Part of a small language model's weights: biases.
MLP neurons of a small language model. Each row is named by its layer, matrix (down: output weights) and neuron, and shows model dimensions 64-319. Each number is 128 + 32 x the weight over its row's rms, rounded and kept within 0 to 255. Numbers have three digits each.
Before each neuron's rows, "fires before" lists the tokens most often just after its 100 highest values on Wikipedia text that the model never trained on. A number after a token or word is its count.

fires before: "." 17, "," 15, " to" 12, " and" 7, "'" 7, " in" 5
L9.down428:081127154155164121122134141033100138151062117087099081117106130130075166052120143059150105151122136160194128117098140154204124162098132174072143098150120157100119090134107154165080119137097105167129150077120130094088120169126146174109098125092062133214112124040171065137172099092077135133141118146144160095156089163133107063141131130094125186151126080102109165103083185129098117143123163118156075112138127123088149107162122113130127158149125201162083115097163129136119103150168160151103155118163124095071103142130113149143148098141160128170112128090105188176081093125159125141119084124137131132159140152115157138067153118170092122156161144098158130097093126126187137148171128166197132095106155118129135090184109136125136182084092128153160136131121160089148127136148171

fires before: "5" 14, "'" 14, "1" 12, "6" 7, "," 7, "9" 7
L10.down1084:149160096115057163216136127114133096117139123173126124112129096098115129124099135137114084103118108126116146117126153128101152189173095117109093125143113052091118159153115128164154163136117103106166097134155142145145132082166120128181108081136158050116185108135125108157180119122140086155114167198096114119127108166121064158104141088101166163152086113066115054132134137106141116129143150116068149137135119125114123180125157111138035167188103151123119086121135122156148159107121157122083135116176130125139129084177097131157111098147185054138130103115139151135128152155174116133114104162127120078112141083127090135079137185089140196168132213121064163074127158137174099110141051125093047147152125085123080130206116139154109162151102154140166189142176145121142122130146122

fires before: "2" 29, "1" 28, "3" 7, "6" 5, "8" 5, "9" 5
L10.down612:134139107130172120150091115160059126116079096137174102096133118119132118143195143137101133155161185164127146110147134140116114177107131119096115099111131087096161164088108084185084171140184095186109186135120153087096138065096110152177147109177167011115142127071113106138160173188148141130095107120153112123070197176114144110140129108109141156161116088137181128087073144107118109110090057104107133133151110100123112183187146142082096126181139126167089201128142124174111151147133125157035111165135062123139091173133085098116185112150162133193129111169124088168130137181086124130173148092172141087169140110099094134177107172151070181087154143090099156193115184171136084155111173140144114127127119132162062132129138160107157182131083116082149117143105149116162124100117116

fires before: "1" 61, "2" 34
L9.down365:150097133085102143125096108115093058109099133164108110120088116121121159081173115124163119128101150119086131161138135129118101076147163165110103110197129088098154116136142109125185093139091144156099117145117184129098160075109159094118080114109166161109176131108093115149163124185153099160136114085149118102070110116173177141161130187144111139100092156161159109145120149235127173121109114112115120117160114147154148139104070088099129152046074119150145106163059123114134093153162128130076113174173136172096125068109126128115092172095141156099105072163146172151134087105161084109165191086176000069152121133135163106121148155177116122122115100136141131153168106111092155073126080093135180114118118202113156089130088110122136068120130157142111170129105106185107138086135184

fires before: "." 27, "5" 10, "4" 9, "/" 6, "2" 6
L10.down520:116115165148168157101106112141149140164081118185153140126082134151182153119101094143194220163178136128148162084089112081175122117121149083145086130141080078136117131121124137158113160129110054088129123105126180141131106144128123114151094088186167109068139133115078128116100118199144125162126097155141123189162154161135122103101170004163155128090135097153161119113129135129106147099152138169191090139162126069106179190132136124134151135129135144093133104182144096139076181149110159083076112071147131137097146164133141123078195079054175108136093139160120177076148113171089095174088129129098154116109073135055097127142129171135081118128158153113105137112175126122113094081107105157162110119133072095103090129161119146173135084122108109064139141129184125105144138091124120

fires before: "5" 14, "4" 13, "6" 10, "e" 10, "3" 5
L9.down308:085137109106170155146140085128176072167135131108115109167130116142138101137178091163146164075084131132116115140181117173116158121090127102105066104088155127167124157184134108136120138146123114094085172170092115177161119102107167156118134164061156140116152149122085093111146126146161153130092093141104121158160119151064192154146091177104113113117146124116138154140077114159119076114114145108162149162113111160145068152090130136175167144135123147098131114167109121146095118144159125152088103139058098226126161080102102128100135201142139145123120047235165157184136115103123088132066096111144101115167188114185117154123098123073114139076104145136147155179128093123120202137139077152081150150107154117136159130132092105182130141087127161139074104097077091115075131103132179

fires before: " of" 51, "est" 4, "s" 4, " to" 4
L10.down1130:118123096108120068137114097149121131147095106066170123149112160150118118143143105132086147147139183086154143091105082048189124170147182151135110114070110079086084114164119122133087105146147225145126082142103136172159096105127100095114170109131161119161126109189118129067116115127150144147110125137161140134079152145169097149096166123194151175100122102098140098132200138104086096169181185102101237127145149126128159129156109140151136153135136134176079108127113165095111145114084156133154151158149156134202115148084089079138093131126132147135095210049101072104145118137149200136135070139138163159131117159152105116162088103140102181156088146206130079091118110186071083089132113149097149148150060139134151133163166122118096180110206137107176118098117120116092112139139104

fires before: "4" 25, "5" 22, "3" 10
L10.down1331:133077113176099107113135125083199126148087080112117164140097180138114114164098155075100115107137084155173135133117135144145101151126155147077140184148136091204139179121125119059078130137148175093104194097124141159108129142134118198083069122147110151073158091156100200128134114167121092130093159130129105147138151081119103126084117081104146177154160132223167079140117120158107110083071144108174090161084176103202155136081081152115169154117119177051172124152162145103071137131114102139120130103111169132094144096140131137134112115108114149110082113153141135123088126137090113174160136080163158115122115102122071083105079079160049162118077085143108145145160138173110135134113112138179151088154169090139103164118123205136088171141147106104121107106112108141136120133175104

fires before: " " 60, "," 10, " |" 9
L9.down948:143103174114106046144078116131182123135131099176113122159127156135140149140133121176144129133172080113175108186116076194124111157170128082124156121117144182145097071124145155102178146104110146179128142133146113116163127096108171123053130101078106134079065136085126133160155081152207167102142145152091133120084130123139122128139078140129133184185063130147151158117094073185216092077101099095106164137161126128104059110157143080112163123075119141094112219071108121204111113142107158182116125089107150138105099152120134117145174108129145108129177162145094167168145102075094145107101183144136089155106135091133166085099149113125126138072059155111157105109096119189142083203128122159198089137120144085129120099118109076132109121134103076186117122181073103156085181079174156

fires before: " in" 20, " by" 13, " as" 9, " on" 7, " from" 6, " to" 6
L9.down1337:168120156080130130145088132056158112069138108099161108094167152170138100090106166143178106127185204121197085155127153142098103109124048137053170176152145131187198117168081158092125129135101129115147113159092115113112141117109120123095127125166117158140130124084151146124135166155174177163082080156093133075078111158135090150102107118084190170161126111147161147051091156109148193167130180142132100107068112153117120094105126105134152133135107119142158104143080149108078100093146075182156131155142154115158175119122120100082123141093172132167191135105128129111145078114103128141084114218142083137171160089131120100187110114157134174148084119122149114044134050163090124151117169107168101153145156097141161163105184132173116145164108113094153139132041105147147125124165151

fires before: " to" 50, " with" 6, "s" 5, "ing" 4
L9.down1324:201117080085119159079142113193173092139113127168102119136094077138184154129126119123101090110148126179075108115131126141186139088141154092068165128140111108156076106119126135151044083144135109085109113057126141177129078104081087115115089115150214111153125111157116143091110158166166099148158120125170116134121140116152143143185098049105124150088157133148098088104107143106108157113163143094151147051163125171163093077089106120114132150099098181111111146103134162103168126098109151181112150150126105120102159145106073165098091093117181115156199155129112105129107127130100142093168106144134116122143093169136154109118189064141152185145080148143171128118127100131112094144150099207150153109106098100111063094129094159172093150149177137155158110096186105100082191172115083

fires before: "1" 32, "0" 13, " Mo" 9
L10.down1230:114119096111175106153134155126142147096147201169153109150127162113056159125098158163155125118149113117128163093175132102105145147219166096127104109166143084154069125144135125136171111102127104157084119140170124142132145140169108120091127120132135143162151102103162133069113199090108132103068097153117121077154123098104183153146143161131136099182112146127082162103125137144119106075187133099101136098086109111155110180156142086068164108102101157094108116228178122099121147161166097182172137145159093175155161160156174159107116098156145139115135120142142089185138152139101075082146196115202069121115080106125134130109127058202112154096072114126112111174155107143129147170110161125095127111125120197133141085105163117147094107084139111097148125174168094140159132145084153

fires before: "0" 17, "5" 12, "8" 10, "9" 10, "6" 9, "7" 9
L9.down757:137163121108149098121063112148106128181101160136174124142076148057105087153167148184143088090078098120149106101053138153107090122103102081112183127135044122106132102114098110130077116162073125135036121099192070151137101163088073133127112103081124161082128162139138115129106170135140123112117099062177130141131130125130096163083144151126136114142185177140089133138110148180145145128129125145131108084122160107144110124146140096059085115140131136159160168107094131116181155177119138151028149103123104181152144202152085122134101146155112104105130162152155145117123117162145071122098155146177159174153106142187196180157120108117150065106147117119088171146099152138101179134116142145113165132160100165097154092114144126094148177102166126194095143127115110163072167109139148

fires before: "3" 29, "d" 14, "D" 10, "1" 9, "0" 9, "4" 7
L10.down1218:095129136055128169143151143125037046078127120135126122167126089123079148166161147039145116120198102172151104164140106129099127120171143124078132155112126139098130119089082125113163147157090165135106117131136163158103119138216119157154098134146080138145165123106145127145103157136120090107139089123130139131138123131123166121139109191184120133180187119077216153115135142160107174143134177103080161093111170116112118136147131150139113113072164173100088128168082084101192117120149183139111127068109109148137142150154137117134133160177134122058048055108160132160160096087143125146096198091095086101093128154110151081131115134161105134141162096134127144212131151184115160186133159191107143163178164130125165140090125125131091163156089116134150063127145124087178106172049121

fires before: " " 68, " –" 4, "s" 4
L10.down348:106151112104135200095179131078099148134101149096115161161114135102128146096115146111122107150140100130094129127092102171113123133125126117090094111165135078109187179146138148223129096119137094121085096106148135160123159064149150100136134117129121075123092100130133121088200140090122110153156164142135096135099125105149176126089207081171174102105123151215131133150146132089117089086143061184145163151124047131207134160135144134106129148112109079130145169146113138112102122126110117172098147105100098129134064106114093150180066147125120122128095101116108140169141074163120095225122168191192099098179088117087121172140104188106132100164144138121122150119145169181054162161170119093176117095122135138157114112065068117107119072184146134158080118164170160135095246130117149

fires before: "6" 19, "3" 15, "1" 14, "4" 10, "7" 9, "2" 8
L10.down808:137141127159104098142110124114134142176150166135137085125145088117203185127122105157133134135165130167109110079093107110196156113175126110108099109113073170141144134124150151132149123147103080180098187128126101202135106123127134143156119199127181072120113124114065136146162100076129083098173094113098159134189119148100170140130091164103103134092110071121150118075205165116109158144143166163115134109144161077134106114087130121194088168085131194140147094120156123173131160093047136133000183134148143107179122105177149092065165097095073138120123070165108125114152037184101050156107092127123127142112149157087138157149157110105101108144048111178093101123126122102119164193150098128153081104129137158106191096096114186121099115091125125156094056184069154094114161100129135

fires before: "s" 100
L10.down69:155067109147140107135173114128066152129092100106115171094129097154152136152126157151148110110173180128072186114118108144152140146128132100107091130139110096136098167093092175108108095118137091148074115140066107076086157134173102108133149118138112112119167061133133110163149150156177127164137098088171107106088125160041098175142122077195163142148076144161155133117132160115122129121103207126095089144052103178195124129151099102140104154147156125132160097198184157093130125044108143123131169083156113164083124050107134144107151154144131144093105116145178105133079143174103123120186123107120119101200160107167104102133178194123131146137103152121166141173147130097126117130041161128141089124115110137172117110107141168087100213111110127159168161072163106156150112119100113

fires before: " |" 69
L10.down803:115064143143119131100137098118123113140123090084090089183080139180073151148162135130100110178142140141187151162135141109135141091155051121104108138161103103069120072112145154114126113091124119193132095116113068132084147136124098072141132180139110122111080136160143135146188061140161155188066156130097184110134095139171195084117081115144116093174092106056130180126186086124149159099074130196138144151092128108128153123204097118116197145131125148146138120162154112098124160110217131121079104126105113085156104118186169124100084204183092090115116089114169130143113124145164168139170063173159118085173130163109133196113107114188112117169068145157127170109152178106187099112109135131145121160166145145115164133105084141121122162124101132106135094154161102103159112115091101

fires before: " of" 74, " to" 6
L10.down1467:114118124171139133119149124142169146135146102113107056144101184159156080081112095104140156064144114143175185136104158103107132124150149145165090174135108143180145092096140086091155125143089156143215126069093153103164147104095082112158178129129128115126055114107082098129111111191095108197143132085114138110113145102103138137106121169151196176166138109090131112181098119139073093161167147135138148144146111129150144060123078129104158112132101151188169077173067122192148120113123157095191135112073140173132064130124128109133167118091134097100096158114128127117105126093198111148148126101107150122068120126226200146088100125128115127124082090147129084121131156134132126105069086104083142172163103081085148139167116092105102144123149090142166132139098128122164150082078140

fires before: "s" 46, " |" 9, " Cra" 4
L9.down1517:139132151143146110074135127103132140115089164109119087112097148103126126159178200154108122140181154092085151130197126138111104175145142170090139147028102125169149152089123143055085067107063102131112168095064131075092157049099115155120142132128109092145140100115083150106100138108210137122058161164109128138106125150103146083094154096123151209121160124080180148172125136075119148171086158155173154181080098154181119161139160154144101129083142111155207147136127146147126116121110136120101160121125082140197068132110161125125123150177117148124100088154130169181107126191137128176185125105084113131160213114129171113121125106170148109119128149143150129138146157161078173109122159086139170181150058133117151095116144129178136109129078120202120087196129143085147130099105157

fires before: " of" 63, "s" 6, "'" 4, " to" 4
L10.down962:176112149140094162133171089141164103126113129077150096197133090161220125151163131136141170131165119140066151166132120087186137119110137153167123129116123143167199117160121104146147061077109145139147089107143141180124072121095108081138148072089073160137207130165118144112096141205150086113164119126118140118130122110166125167128127144150171156139135148085135141136134109153126087124191172114125082085153119069158126121109140124157094145157115126131140070067142199143146176119066114107121147124106085171145114061086148143098090126072136115176154122105127093117093087117096100134171150066164093093177079151190079132108106140111136142114145127144121141152106133150152101071128078115126203124128141137133161146091125088097091073147152130140155126169066082164160166065110170

fires before: " |" 28, " hold" 15, " Democrats" 7
L10.down1591:115148123216178076167126105130238134119101165161128148156107108190125133107095067101108181112149179155183133152151152119164112158148173105106145159088155149104155081135110177139154093112140149101119113145133079090135114131146087110138084069107112144093120090092101104100133112170135158097140140183149125156128082142115126157129160068133125137169122142135131133149122119159107104176153114080186101101135117158136139168146130133096193146141170108074143159076074135122171112109190124114214108163066119152173085187152101121132090157099107173139107109143132166100121148175150096156151174107136111110082060099176121077129095130126170136106188137086137111110143095151128130184141150112141115105100136128049136155140135151110157144115161117241112111116110143087152147106090100

fires before: " " 50, "," 16, " |" 12
L10.down202:086071124095093140158180176079153125104175109171043130153132136122145187159112087192085106126103120141139159125132227153150054134151064092124084100172149102144109128092143122140160108077116172166141123112155116147147126096065151176123125139077122109116081131134128104175164129121176110090100125148111154140105056180188091115101092068122083123154052106103113130154096084146100128095113152128130094146127216153144099154159179127072156134102105140127184117125142105080126146117090108139093104097173161097127059123132153216112133162145173150104163130139175104193112119162164144113124048170094097102072137126125105122131189147140113178117112094097153113110067159096193166172215121132133152091077120146137133098069118161114120142180113085185144097196120111105136107127044161

fires before: "\n" 49, "1" 16, "born" 7, "-" 5, "2" 4
L9.down1401:112145117125160145132131112055118177111150092091063122163139196113050114129189111126092101201084186131145166074125106127124095115145091095125087160128082093169141154132108112127119158114124150150148124174135111191115109130115116167114153108158112123166076112146180134148132205105128122070116171080139152131152141105162148122107155174062192063098179194129106102139117157175156162151161119123109134139089141106150151132169149158134158076104070096066091135066106111109116115091169116119110088159073192159101099165108129162124107147128103062110160093127158136143153155137160154122172114131084141118106142094158141125103137119114126115129126108172171076200150131161161165152125129151131125074091071171148136134109110127114108160179188143083119154152144109064181124181067126

fires before: " of" 63, "s" 7
L9.down1230:177111146165143101087120103150160130098112158117122197166123093118134149120181089090149190116141109157126161128079034117181139097137149153175156208139167117099082136172159145097128154119134074086129201142146112166160155059139131167091155130128128069147153173110100115083070191120108124104184150123104099066116112137120165173104141122127154093218157135108110128097181115103120096084125101113140172108127104096140076157140125166090082145162143133146100102160111172140089153132079155093182154106092183141166102109110111137082112075106143118191123172081163093095124094126091138136184145164129134121088144126155129143106136121087143120086140134102127183149090163137149090109141047148144117148109090164141157144130153091160144174198079095080219079115112147131115087093130166

fires before: ":" 50, " " 15, " |" 13, "\n" 5
L9.down842:108131162118095152123115138104150122181055107088130167118179104110106117154090124156118094130147143129068142134144095167127138146100163151169176110133067149164120117105145145107113133172108190152095136154117096106164122175112149192141107122141173133065135171080155112087067131186165130116113076108114080142138112162119041124165110157142129134147122134147143109101142164180184141197124131036053069041116136122115119134125137123118110125054132089121144107083095090105113159118116131119143110059171149106106136124128127062090127197093141110118133168145118177180103107113128125130218125114124123163131126127131143125105094086135085136228088135144019216133165151168057142094074120142202127127122106138109161157159120068183099099157162147120140093133167114085136146126110108

fires before: "1" 14, "2" 12, "5" 10, "6" 9, "3" 9
L10.down1469:138127131143140144142150115190156129112108103134140109137114108080135122198122154125170125159138135086150144098134147148120108164116146161119137125092161126149154157084067131186100097124195110116053122085108222134100111090155101141152114109134147113157073110122051125160118171125123130075134071119133142090139191138084180070116114189151141040125106138194128125046156088164110122185108148111088153115098124151092126092105226101075105087123148144186129075131144147152098097133109116110168188114121142123137127158104108114175180116125185074151074102166144110117142077148151114176160136087057102152165138188116142088139144081157095182132126114061165130090111150085097120169173102133151129115156124111145070068093122101137103095121163100120125136111134136089084090102085121

fires before: "ed" 19, "ing" 19, "s" 15, " to" 7, " that" 6, "d" 4
L9.down1805:140149083119154098154140093122169141152116152117109080063166113147151128096142148127116145157163095142088105069137094132145102156164100126133168171109133136128124090153095089124118163192137136088142105085105094125130158095136142109143163046112104141069147142091142138137108114182116187196088163106129104124120171158164163109174064102080201093131100110107122175118149146182126088158143106104116129145135165127175109127127179127072100109137113121085061176097167126114120172162122123123148187170139115103126112117102118142124108169164169137092116147132080117115067127141088121068136121136107114082164080230120074120103142132149158111093120129122148120112075166182142127207137086121092158126143071104170099135181147119171132131112128157124125067127126114122127145067096161

fires before: "0" 22, "4" 13, "2" 10, "5" 9, "7" 9
L5.down644:118093121120156130163139128125139098131132120147079115121137123112100054183135145131063144188132173089044107112143109070131155113111167124128221100105185210096133146146156094151123110120131151138094143108072143121131107112093050065141106116153082153145128071115155143136153126078099093091100141113146104133098119152152154099132175198078095069062114168144123129109062122139107166102175133090158118088139094091111099162106117094083134132114184202127144166102119127187157115125134070124143079123113191091176155133153117193070088071124156120119090082173153179123120132146125133150126176085213144146172137125101104146089171079178129163125127151088128106042081103077146124124152148151109105161173094144163093148152120049110137102129115153179108151071077149170143156188136133

fires before: "s" 87
L10.down134:157122107182113124131140115098094125090128121155119091150090138129198164134198094174074163130118113124088117137105152096187127147149069185099144146118118074110146116099200099095113120120107120074123133153027126190098180108120148120137137194158109134172081118103105088105129140114144159146108103130111095140109155139043125153212117111162114119072053059098091131150069112105160218149091138160133162123159064097174128121152168123107125113155107100149165101112140121107129112130093091141071124126142147218115150134132169103126106161059135143123144103099130120145067090130183172146110127080127174119154149141180173098087127095181140101131172104173075156114160102123141062120119095128144120140112116116144138146150156134158078109121145166110161132112141129139112174128098075

fires before: "0" 24, "1" 16, "6" 12, "8" 12, "7" 8, "5" 8
L10.down428:091154139114172098113119151172126063106159119148122106163176127112166129145115130090140175126140149165115104078133078118154090137139122094063140123113184084153140084102158146122091218072106142156106135113120127150124133093126091121117085136164152157130123142130085135096089118087068138059099089164119145083139171135107159181111153101076163133140108139099131088090154155171132123135128138106116115138133147117093103148183144162091177091093117111083103160141115136121160157093108153149231162094105116095157156173090105143122178125103106160104027179186199143130150166128189094095093133164155098161182085183150179153159110070149111157124095101202109180163110130129139129141124119114168085142100133146114145157133153020123149089158123160101133128092219085122096099157129170

fires before: " in" 34, " on" 13, " by" 8, " to" 8
L9.down678:154112137092188167074087133089194139115118103077103154150177081148163124147074150091101071168067150132153097103112225124104129063193089133072139126118094091156167150146124167159130116106111121128162108131164152136108114120137128206138116064087052138136094115080172121103152111144129102154098126137159138183061164110162116140125114142103189143117111131089173185136076154154120134103157193131116105128113168132128122125088079144151097171081051105099126133153178123168103108165172130159184159119078106144120142158188109153136102133151115122153163134111146146091104132077108167154127074172134116082154179124163139127085179139124120105201141157114152170132119127144121153119122103047120155136116165058123116117141096137180088145154103153106030174129100079162122131080178153

fires before: " |" 53, " " 30, " Candidate" 6
L5.down181:116139062115146112167097125109117149105068116177115114149103149142095130149114155123166130123138119145166149148139152220119152171166144138060090184054099126090117147117153119084092125090126133142169078099070105203081173099096106078105174170062166120126153148095121150092156132133075145085146117154154146130151099146174110092105116092132173153123089092121095162152111157102121156057101191113140123111139149113171107154137119068151100126112126130194132169180158120144094105156141134100130122089103193198174076148159186072157086133077118150081104096097129132114092069077172069079066164156118154113208122062182144171157105146115133145128154140166129183058129150149081166104112116076130100197144135139135177104188142106146136163096105160143090153127165131148167110089134057

fires before: " |" 37, ")" 9, " hold" 9, " Party" 4
L9.down146:115159163121129113095093126152157127150114086134163179160121100091171067102102130185098106084114176155159107146161160086146111067103168153080079127078148100125198166160116120099151171168161111078157112119111150173177150129154164139128132101127126151144144060135119089155137104152123079174092157155109150141097126083155122182101081057107142110103093168091105139141066147101120117138124103133105158188141123117146116143194102142152128092124155156092151166109154138164173134146163104134099102107136174063097120165080076096092118139111130131152088123109159120122113103143119127119139144134114202180149087090117169127107134150115154124128127106161122105104088087117052034151117220133232192124131068119082165098150078113202143107141122109194122160178127150102098114198037108

fires before: "5" 19, "3" 14, "1" 14, " |" 12, "4" 10, "2" 9
L5.down982:115114165127178159132153090129102132135069118101149142151158140157147099161137135105157151174132120090156110090120200136146128162148107102084139099164106110127136080138161097162113121181177079062145100148163129103173137189118175096171141120124174106157160105098144144147123172094180146142096100105148115100129123090104214180108157216114061108141184090142169179102154142130111117134169087186141200099087111100127145201129148153082120106126164152136133165061104107112072176111119136139120060087115083152151128101153079135184156088104158121213091151182108152131133134132133120097140132029131107126189146146143138118136087129120092090170106121166123165058074106085095086139098142141153149182126128163115105106184063084147195048102102129087160158136144132139144137044158174

fires before: "1" 21, "9" 12, "2" 10, "6" 9, "8" 7
L9.down1347:153140106143108115088149118168150146170082170138084130114144102123152169128119183078092064154100143130140136133131107105080156153126125128076186138147104166144157137181119152101053151097154100162146100113092091161125139074200109128164111126119174145079150078135159132154160207123173112134089103147166093047097138079135109113127149096184091194103151103123097126151110099149149122123056134163155151102182108129163156111085114159094134125119062205104135147118106131093070077072135178142074165121112112174174189120145160161065096202162118048179136170128045120116130176104113125136155116153117117199117127153138166217179115142142157127135081136152135142193135085158153131177187064135185141108151116047152103132112175182177091141139148123130135120075120135126135175122135132

fires before: "8" 16, "3" 15, "4" 15, "9" 14, "2" 13, "7" 11
L10.down1828:155114189174165143127168124154170136147121163144109120111128127119148110111096118153136113142136110113149115047164066141164092184124162127077087149093115096131119134157162145153099132167174141077099179172128148163168108181120160137116122124099188164115171110124131105125148143110095116116105139100097113122133089119124170176163123102088133116140078088195210127130156113107137132158097108131101139114151134093181076175111137164186158136117171164137155207140080106108111177107092125141000110122081112150135195129131133106113114102172146119085147099110079147103151106136078114098106135121153174155095102144121134102103184142108076113148127096110204178183137071094097119193123082122133105167074132133094146157082120177095154090124090122122162123086097136065117145113151174

fires before: "0" 42, "1" 11, "5" 6, "3" 6, "2" 5
L9.down216:149105091110136090133138125107134158103145114133113172117088136112083152173127181176080081157096139144131144152077131122140123117145102162081165147143135143116165089123096100152130097110123067097155121151102157171147139164121091152144122151094127162132167100136132133134183172176084089131103148135124109093090138081133192110168129178104148200194141137151169145137087106155156174151126055164145135144116090172153153120066132173142117158130082133143141051117118160107099046138183118154146120106170112168134117089143081107087084152099108119157138079159111142113157086145091130136084127147132065062129129124103132130114099124076123109131136071089123108109104033138095148132080115055181137099125106135138137070149154181153116091158102145110134145097112130113103191154177098

fires before: " |" 41, "–" 16, "1" 7, "-" 4
L10.down1769:104149104126154076131160083087117139113168152115134118180139184114138218151156130148125153134064129140126118090114109127126144064067133132145100189086187077148145085159102127049093096133116164136093045167117150154112101086129108194134180125167132130119103159103140082082130130150160127160159188086193176067163097107137183123121138141117149078177101130152083201145060113104124072127105139102106133116109130173119157154028161113169151116157176094111122138139156092127124090218116071146157153123045145124129123140081116177148119130104094208124122098138105156139116137109135081188080084102176106110109121133135114121135120120051101150062152152076140104116138105168078116143104146119114084138114157133152056138144114100199164153134169083092142124100113117095136122133141125

fires before: "–" 16, "0" 13, "." 12, ":" 6, "6" 6, " |" 6
L9.down1308:132141072133089107076169152100122098163071152129165116021151108141176107165183131149182109134127197106126134143169117162150079066129119164142163142141113127120141130124106126112136136108138149108144100138086091091128070190095077116093150144062095168081096120112150087067179133130090088126096130106204149149164149133095088111099145138144123103114114088145018072111161193101103157107160153087059111116214180150114095156126144178102103098127117151194121155112183149108117147131164155108169159158115120097158069170133146134126099181168135134131073147142220113138116120128115171120184156153119108195168178110148161127159150139090068078109139114116121133038158166116119149109156099067099112132134069142109158123156095064133079107124115135179141096117099180161151113131155113

fires before: " in" 28, "," 17, "." 15, " and" 5, " |" 5, " by" 4
L10.down244:144145142083100092129093167200135116146145117089088141137150116142106079145130110147111116129144133111198054109140151105124135088170110143099164110111074131092161118069143081149129158127144090177096148122085138106128141123182114123163145117116088106093071088128139056095110184129132138134183105157157131157104091109142109121141100152180148140160171146148130138093077118127158143170165097103158166158105143196097166068140118117116154144109099099195080134163097163133112142126178154118167140096130155111048085112129143178153160134130180184081134101161131192113126099081123140099129140144113160136143149117090142070072111200111120092146131121170091115099157207175146117140119159097191110177118178123097153092114066115164036155146148103150087141146214170075109132132148103

fires before: "0" 46, "1" 18, "2" 7, "5" 5, "6" 4
L10.down497:112131076108130172145142145168115118162189087130101122166095134138157120107152144092087091172194101109114202152126121131122103146130181092092131081085173153131183136192157068120080135034121141169074174109100122174094123162127135121124085142120174189147217076157114106134146101078132097134114126188138097103137124101122108113125114163134200145145121133142189073096155157153110150115151179142129136135129164061092130128133129127107091142092162103106105130131121070142193150106094174132141088066178130129181095162124141102079140099103102076134089135082133122116118150173144111130096151168104114078114194137165123105173183101130086110134134135112171170143150154142144151117131088173054139113159098158120096097152123133114112175144136125156103110139143141177144149110168071

fires before: " |" 30, ":" 23, "s" 5
L10.down1253:103170185126134125091149150087098110096174099220167123105111087084146131120143137175095074106138123127126162154099085084173094168166185163137077113086128107099165122132120182048180151157116135105088181139088163145165113111189132104150127137094110147158139114144096144198111135104103128135196094137127197124070157144136157132120084000164162218136149128127151109150129107098141155137133086166150169198166126142178146153134147148113071136101089133140165193173099101155047137159078090102041120142115146131112168133159168141143181043172148145082156133127099122154134140110130103118114110171105145165106128150113132126118154110171130136158143124150133148152083095131057156153148102207158145092123142140088143128125135163107153104136089132115120126187083091125094137121092116

fires before: "\n" 22, "s" 18, " (" 12, " |" 9, "==" 5, ")" 4
L10.down1023:099151094116132037089128163061105138153144094125058074087168144101096153069072101158151119093109111108173128161140105106073180084119138173160098170096109124125142119141105131057160077097089115108058062120126102130127130140158120171141080112095081148202095167088158177108179094110125153179111136175155150117150149054088150128203128094143129146156172128108078164136115150179124128146151106134082183160058153136141163128169126142143091160186134111113117167141175098142153168199139120226113105203187153099109161151132146117080090083113114104106101070106115089125135107152110120141136079115113093154132093125136141143144119182180134135142163154104167088104096123137172135105098151115141133153176108110154096127122133080128104104133171157097068127148126143116133099148114112

fires before: "," 24, "." 19, " " 18, ")" 7, ":" 6, "\n" 4
L9.down144:141157087130102132144155133080154161159163104121096091099132135117096199051116153127125094171137106119093130080109100134153110113169150102139106133138098129118165102137122123168096107028093120130142111092120146164109150093110108114106174105119168145112133146178159155119171195105112114112145130102131114154137056095102091081106094090163082091152177138100128155169112086090115105128149148118194119146126108125061137103081125156127143040136128159145166092086148099157169171162213129129079091086111096159156151146130174123102117082141155075125119150119111067169060138080166101182135136155125107110141098126114112121096122127165159171144100111120164150187132111140164179161127140096181154106096148122160147064062139159162088126201143123123122186192094153095077127153095141

fires before: "\n" 48, "," 6, " York" 5, "." 4
L10.down769:168118113105128140114205122133093151093126137255116095068100150114158095143168118077150161124150042162098120164123112132162091198137200116153118138153128091159105153132164167060119164097138178179104121146116120180104099097125119160120094143106203155136137089137116153092083130071150113137084138119135189130146127123139128151119145000119114192138114120151130093174151111097160143137100157140162132081126137191115159146122157118125127115126149092092139120097116132069178109149111127126032168099149116141104061136125141118148124105112152149158131120128075184148105161173147154159179126179108129174065122106150160147121150129153123113124045136109115102067167129152178158071149119126145137097117155019103173149099140184115090093110120131125139159132089091100092157119116136

fires before: "0" 39, "1" 8, "5" 7, "ation" 5, "6" 4, "ment" 4
L10.down805:130091089181172076140095104098094105186101182119172158100110121182088150174132075079152097107117207138160175126130081113129120109169100082135159151120161158139152066078135094091139180081090124070133106146083089162103135154100128161127082132138142133095155153094109092112108172141111117119103135107169126143113158159149083112157143197083179095136113129143117164125119136124159082147145118112175175097128118193191136109098135114096159171075168113164136170082148101145075122130157133151071140142140170164109122092090106133118144117144106111153151150144172107174120163138163121144050134118104136124214118180135153149091099117139114143196156120100161155160103092109128167187141149107117118149147058099120178107143208126173121164110134161085121152101052099093141184158089085